Weights of a small GPT-style language model, trained from scratch on English Wikipedia.
Size: 11 layers, width 256, MLP 1024 squared ReLU, vocabulary 8192, 12.8M parameters.
MLP neurons of a small language model. Each row is named by its layer, matrix (up: input weights) and neuron, and shows model dimensions 32-223. Each number is 500 + 25 x the weight over its row's rms, rounded and kept within 0 to 999. Numbers have three digits each.
After each neuron's rows, "fires on" lists the tokens most often at its 100 highest values on Wikipedia text that the model never trained on. A number after a token or word is its count.

L7.up15:501475455505461510531512507477456460495483488503518521462503466552461492490526493487525489512485484510468490514483504460511515457537501517508545494500456463502498497532530507532470493505484515485494441538467490498518503542530560489509510491449511480502479523558495487503507505510475537547534542510498529460505468519479511481476485502505529551514500513500507464529473500468468492444540445503529540490520481489512499495486525500483516506494499542493475459500515528516521462488503512457478507489494511505533535479554523526495495486437502514487492512528487495505536519506438481481
fires on: "," 75, " in" 17

L5.up122:474530491471490479518496503468455490498538445489524449461488486460503492468492495486522524469478525497521488494490499530489476458523478516515537527529506516485477503486476497524492494499509514504521463512488463512481505510484497494504481465495488507500509524525455513480508468532472488493538522468478510502529467535497434478491474495449490500504490508517527496448457495530524457512502452472488491542484539518500528538503493486484493526515489519509453495468479446520450465543495543485481482517508525550472497482502484524442493480474510477486471475494551441483531460477449525474
fires on: ":" 86, "te" 4

L7.up894:515483414466503509501460483482473491472487479461524486495440506484493487501510527488540479456501483527492489492527492551459508454520490507539500484450513515460494504495494484512526468477498501485508444471516497534484521478491511505500513501482528492480506502490483527510500475556527488492553570491507497506508501511562508531509475542485518535563494522487526507458502499526473529488499475525544540497530484506476513486544479486446493497496520449493490532515500498522487444521505483483500498525501470506475475490516501508498472514544517474519499511496513477558482457494480503510
fires on: " which" 31, " that" 20, " It" 14, " team" 4, " it" 4

L5.up874:477503475503499498463480514479494444490479513485514543487467509566488487526553514544526528504501462528519462510517530493508549519557532534475502492505473501511491491501565491458523519515480485489498520479463494473480514460502490538505478541498498479515467557513478510491477495517489501473475530478522535512493522450486520480532533490534510454566475495517516513489520500461511500500500475525499464521513481463515496458516475492495519488515495482470504487490523489508528500512483505488515516473537479501510475466476530511526488465466560506503489510469509513503526473481490509492
fires on: " and" 67, "," 20, ";" 5

L5.up532:508532511505462498489463476475478460465472483479527554473476457514507482482534498512542513523472488536485455524515550507479488492555544476515525541509470512534490501478535521515507494492458502511451581496483503480494505475519536476509529491466493502501494532496490492497464508479513477525502515521536483500486520496509516487492528484506518452535467515509501505492580491495507503459494497485503502517546487451540467480490506571501502518491518481505510504515525490522510481516507521467473508511502463471526461468521527503506534496493539482532495535528517445479524498489501519481
fires on: "," 94, " and" 5

L7.up302:493474524494475542496494498462481493500503481508513506500498472482531532507516476500511564504478508496503504507531540515494501456509472532465489560506521513462511512513580475512460492458507456518515518497523503505492520448520466526503502481502497515495524533496456487540486452504497548495543507489487516457495499486484475506543519512529508482502501489509517506507494477479491530499551481456537552459490498473502489470492506497460479463497499502468458465476518517496500512493502518514518513513540501551434478536503464509484517512541518475505495469504470501501509491502478438494
fires on: " the" 26, " to" 21, " of" 11, " than" 6, " US" 4, " about" 4

L7.up953:499517500463499480559523511494510489483482494473525523470516471492535485516549527501507497503469476512501475489490530493510480486560504510545500523481500497472499517540510508458496504505500516519478496532516517493497493473486496513506483482539535504482516488537484518524472516471483519477535528475497486467542492490534501529518497518514502476504514532546499490450477520542432470512546511441510513525490517514500532546540476459451529533553523529523475552487483483523470491508466507504427489506504498516514497489533488526497488491524485460506478507530541459493495520458469482514
fires on: " known" 13, " re" 11, "," 11, ":" 10, " in" 9, " adm" 7

L5.up13:521462526505474510513493525493457481485450506513486478459489518540486496469507501534482481534511479431520465523515489466512542472511527502490515517510466489471509502502546496491515501461487510500489452511476479479481502458492473494510504484485499512498470547517488504514508490524465498541522527504522520510497478481475552493503474482521507494514472531485513430512511509493514455497502480493556547509504509498497514500509518544486508461500472544497468471500502497515523477513494584469519516498484502521498525505534526497513545517419528489484521501491483488523504495498480497486
fires on: "," 100

L7.up420:494466461538526497499501519466506530474521533513533496486489507503480540521512524476499499498487503494450481493549513513511500445538504517559501513471540510541525513530503488513518500496474514470455473477519483513455517507483528477507511491511476476561542539479473456482573487545481516510510516503478472486457480495511483496500496508512508506504504541483515512499492481527510515482448522526545518517513498519485548501522459573483530566499501501539493493525474487518447511499503544510476470501503478502509471485533512547486521515524533522503477493465494461535500496500474518463
fires on: " most" 16, "ly" 14, " more" 9, " which" 8, " that" 6, " who" 6

L5.up852:519516472502494474506488516481499475492479505500472573499455503514521481476520505537508491493497487502523463475547485478477515513527510511491514472460497474521501537448567490543522486485478485487517509482520514473496483468572528532518533483485526514505490553533490519497481508487485502491473503482511461488472514523499536487524508510531530471577447511462531502506545466492523499492560505505505466484495471513526510480493478518515513521519484459521503516508497513547516484536541539498524530477460497448534480471539566502523519487466542484533481471514523463527522493487493513501
fires on: " and" 38, "," 24, " &" 7, "v" 5

L8.up492:487541482476495510521466511492499495509489498483506509470534504572522506471497498455525501525494519502521508537444511515498497507502508488496485452485519527503482494488544489532525488517539500480536511485487531513478503488511489484518495467534515524565489489474501531554492518459481468497451510482457475494528477489535512538487506499522471536540540504518507494421494506556481519460464481536545514510484468440504501487481520512489519504486471470476466491513490479475454468508514540511551497512496537515471508545494509481493473504507458518507470503478485492519506481505512475513
fires on: ")" 54, "W" 14, "ots" 4, "E" 4, "pm" 4

L7.up509:520471462482461509520472513501464501468508492469522545458489503559505480494497536559531493473480472577503498488501506468465440526532544485481519504479467532504487497489496487501456520481496509496475495465455494512518554493499517457508515531501501501514495553480474453464481489504509521512512514536531450483506468548530510530528490459518500495555490543483503500502511497505503536455479537511513543487551473459517520508514486541461504510536513506503493479525532519486475503499482506519521531504510490488535512496558545515497531541499543476533459482517519476522505502509482481503
fires on: "," 83, " and" 9

L5.up96:487476503496465500504470479482506503502503491512503539480484482501461486505552543475464486530488503483500502527472565478507465476519563530511511520518487538465504503520470512487495497488468491508440498546507499519523468476514500481510492542501466467484491503484478483533536439473528498504490514521511508487478500480552497515504517490494503465519508487542523537489478539516460537491494465482533472520545482484506453475511484547499460492529514491531448439522540440575502499502493509519503484488488491477491477521527496514453507521522483461528496476466510451505497545491486518481
fires on: ":" 55, "," 12, ";" 10, "—" 9, " –" 6, " -" 4

L8.up813:535518471492464521556472518430474513505468467545517496478468485502496486517553500520536521524505502492474480560535503503524492515502523461509504508503521495453508493525521503496498477438536458493500476492521513518482508503534487489517505487553466499471496517483483473470486514541467478509524500511487530457490502489496465524513542487474535481494515543481495490473565476523520533474482481541545487523545446469522514491520541492446503528497519445503478488476486444519494499492479498492469505510514508514462533489566519505510533492515515507493485497545512496458520475499479509514
fires on: "," 90

L5.up890:469499496458477494522460522462481517500490474497532550488489483516516472473488501485454518508509474479469513521482497507482525464491509456486517517458469533517493503522535502445520458505539514532511480473515482519492529474523505451518483528521528475542457468506461469499483517497470531518488478486446536487463482457486499537494508467522507514514539520514516482467488508496465497501510496520520518534492483440455505500488513542495516488516461502482469484497494527517461511555466530498482510455524530495520460549494506524524460492470458508518535487498487507514535517543486517489
fires on: " in" 35, " of" 17, " Total" 6, "W" 6, ")" 6

L5.up900:485475489489527485517485470469521543455449479464492544477489478493459513518480509475518497481563541513467497496503523488534489479517481478503489519489514556514544512474472492512516513480483483509465514506516506522502487515484524464513533526483454472498483505482477443515459494522528517507503493468552502500469542502523478490488462501516523480514530499535512484464479481541456500506458502494533521561478501519491482520510486564455498505497489505484520496519499501524487495520492558431476474504446503467491481502566478525509525529493484539511498492461477459543479508497490519512
fires on: " that" 75, " who" 5, " they" 4, " a" 4

L7.up266:531493488449446482514499487515508475484485462452524467478491558494485471512502528499521495544473466498513510516525503465519501506549510471533499504470512509444518507503510497486489497493498477527444481507495526492520504550532499507512518482519478530518508517477507475537560477463498515514519492547515425470468495502536530488505521471462561500501473511480516485506527470537501475482503493466534461467493461467461552481541515556516516500505516549543482504492535495499493527502519536490516471533474496487488468519562528496447541521496498459503499515454500483511524495512522487541
fires on: "\n\n" 43, "\n" 29, "." 24

L7.up814:500457471516486475528506505487467462504501482507486485477525469521509458491504479528540486512498524478511498530495495478515471545570494456512535490527510503487517523547497521507467509494465524524482476450531548513515518494547527498510530453503472520494562507512503474509503466479481512537506535524479447486476534474504496539506487528505565493503514503456518459502555519554513523474525474489538506500487503529514498499514519566498510494500490488523512470538531500515506511512537524482494488541481505478475462519526507462458509514499509469485505496519452519511472530482468477456
fires on: " the" 29, "=" 13, " in" 9, " of" 8, " for" 5

L7.up605:494467479501482532489488472510511466486502474511515564485502560481507481496498465507523496507507481489539531543490494481526451498523495436485533557508489485479483533486522464506457491518492471497492490512475539499518532529513515531516473483529465506527503500508469489480509478485499509527474505561486488453485482476473488504527546473473537456497458526453526484473546508533506488507526478462535485478481504500500520533511507531447512503512476524492499499469534508532524497509505517474488507513456455519473459480530498504462539482476533461520453497497519500516507491500494490468
fires on: "=" 72, "-" 8, "|" 8, " the" 5

L7.up778:489519504504473540519531474508502486523495476506500493492531507518485500471482496450497518499537468502510503529502514479525487501529556500545570517507523537441500531504510445526502497529513486531450506531517518508507507506499494516516514523505470462551523528515499504507571489491496482539526476501496521487502533513511511487514536524457529486457505501507502501517518501540514482500477520477534447472494504497508544542494512516525528503519483502469471494478496529500533487503513516470530502455458495509461478532487479507438530506502484527507529532497491449482494526487546533490
fires on: "." 26, "\n\n" 21, "=" 16, "," 9, " served" 6, "Early" 4

L8.up139:532454481488502520476482465489474464439486493489479512475469524523450496489568512556512467473512500522495515562530528502493537514545510491526524506494480516472520515466530505535498498497497481490484503527489512503493501521481485495511478491482481487486433525466479480489495492474505504520476522517508539474487527488537501486495551466527499474546525475492538479484531522502460547457485467446496502548550461486510499520503495535503538506504486496515497521504505494500475504495449483492503548559510500500549501478520534463495518473514505475532533455466464480484515479486477496497
fires on: "'" 81, "," 19

L7.up85:494490489514486525537483507485481504514505493497498519476494532517520493484549489503485488528511503538499500527516515455503549446534508547484558537478509501515475530463538467513453483465485489489503459495517478483513513476564493498501498470495497528511491529518488522527513503516496493545497509504500510456478475500557515505483494489520471487547513521492494493493465506484524550495494452525511569490489447474483497496536533483435494517514533491542464506501515529500453505519501524518494502510480466514490518494501504521488502522522543426511473510488483468480513498454479496487
fires on: " of" 21, " became" 10, " to" 10, " as" 6, " with" 5

L8.up391:476487523507530508510513486478492476495483488533532490499497512494534501491552496468508505517507515441477494502492522490485467462520584529497463533453426533494509481522517512468498485497468529500474484518482511564508544506511490508504475533512506496506510504495513481536499472473508479480526512508540513541521503507516522469517536437452475530505487507532526513468517491510459538481496520469508578519523480525508509476514486545484536559509492501535482494542497496485452522533454503491502461503467500525494456480525473499491492503516509491501509492512508497502538522510542525529
fires on: " the" 54, " his" 6, " her" 5

L7.up361:515471493523485540512524494529500472513512494504526518472482514535474488492523500500494503551498511461494454530493541528525488522515493517462513511495483496489529479471518492488482501527509516486475471524511491524513481493504510459509510479516456469493457510487450499502467489515499451466492510466488490489454540447509495497481534477485528443498505507524511506484511489475493535494496493445548491566515496501492502475514474482488508487500527499501516536511489510504473492511507508443503456468497482498477476500511538509471504497480506487502448481503502515461487477522481490516
fires on: " the" 32, "," 21, "s" 9, " their" 8, " those" 7

L5.up608:494499509463458501552485509499451505505480490531501481470484522505496499498514495497494487501516522482487496524476520450478548480552513502508491518487465504495486506489524511524504504480501511500490427548462502490512497500494510449509532496479476512505498550511486510497484489477463548513530509499491490490481448495486529493532461478496541520552488531503503473543468508495512509452557475486566557503530479497510477515527519535490497512475514534517505438502501501518522501503487534477483500483521500529479552462517529542529490489450472480537510458497512505510475534467481508524
fires on: "," 98

L7.up0:511541493486519464523503505496493481460478461537473506485486464511528491496516501473522503489494486476494456495504517528506464514504576487525500541481533512462517505517547490511484501495480497523482512535489484530494561523536500500502493467490484504514492526487496474548454474452511498477486496503498485515489547551541522505488462495503488515545499524491535488527550509519453478473519501468498504474546468531515492522497499588505474528530527509525484478507527510523456510530487539488549506539467506490504491496468507487482534486472486485531498485550488512472495548492524482451
fires on: " the" 25, " for" 19, " of" 19, " his" 6

L7.up589:504480503538494539521528473484502471484495493491499504473467442547491483515539506534482499500528474445474482566493528528561486492550471495504495485468478478484547535457506474501530523490505473479445479523558508538493470507520503466503513512493464478494522508492471506527483476535495437461487542514488499478473549463504465497515489480492549448512511508481500513479503552471487510479507506479511516518505484452504522528506499521504544516524469489501462509490465460509504497523493495463497485503498482497463520496507520508472502507520505482524490486495478454488526525479511530539
fires on: "," 89, ":" 8

L8.up932:493469474463494522565536493469479510508481476516483502476494522475501503501512502483544526516493451514480486497516532484531463434514529537492549493463473545492501477541540518496434486500499481494500478540504493518510533481515512486502497537520478471494480513531500491553566502539498497504513502470458516501507482503515530489574514474487486534539460541493504512482508497495485548524490499491522491502483465503497509508501510514475491554531468511503460483500537497490450534488540478532480491486533474543493489524528516493496543506515525461506526502527522516497518489499492502459
fires on: " is" 24, " the" 24, " as" 7, " become" 6, " became" 6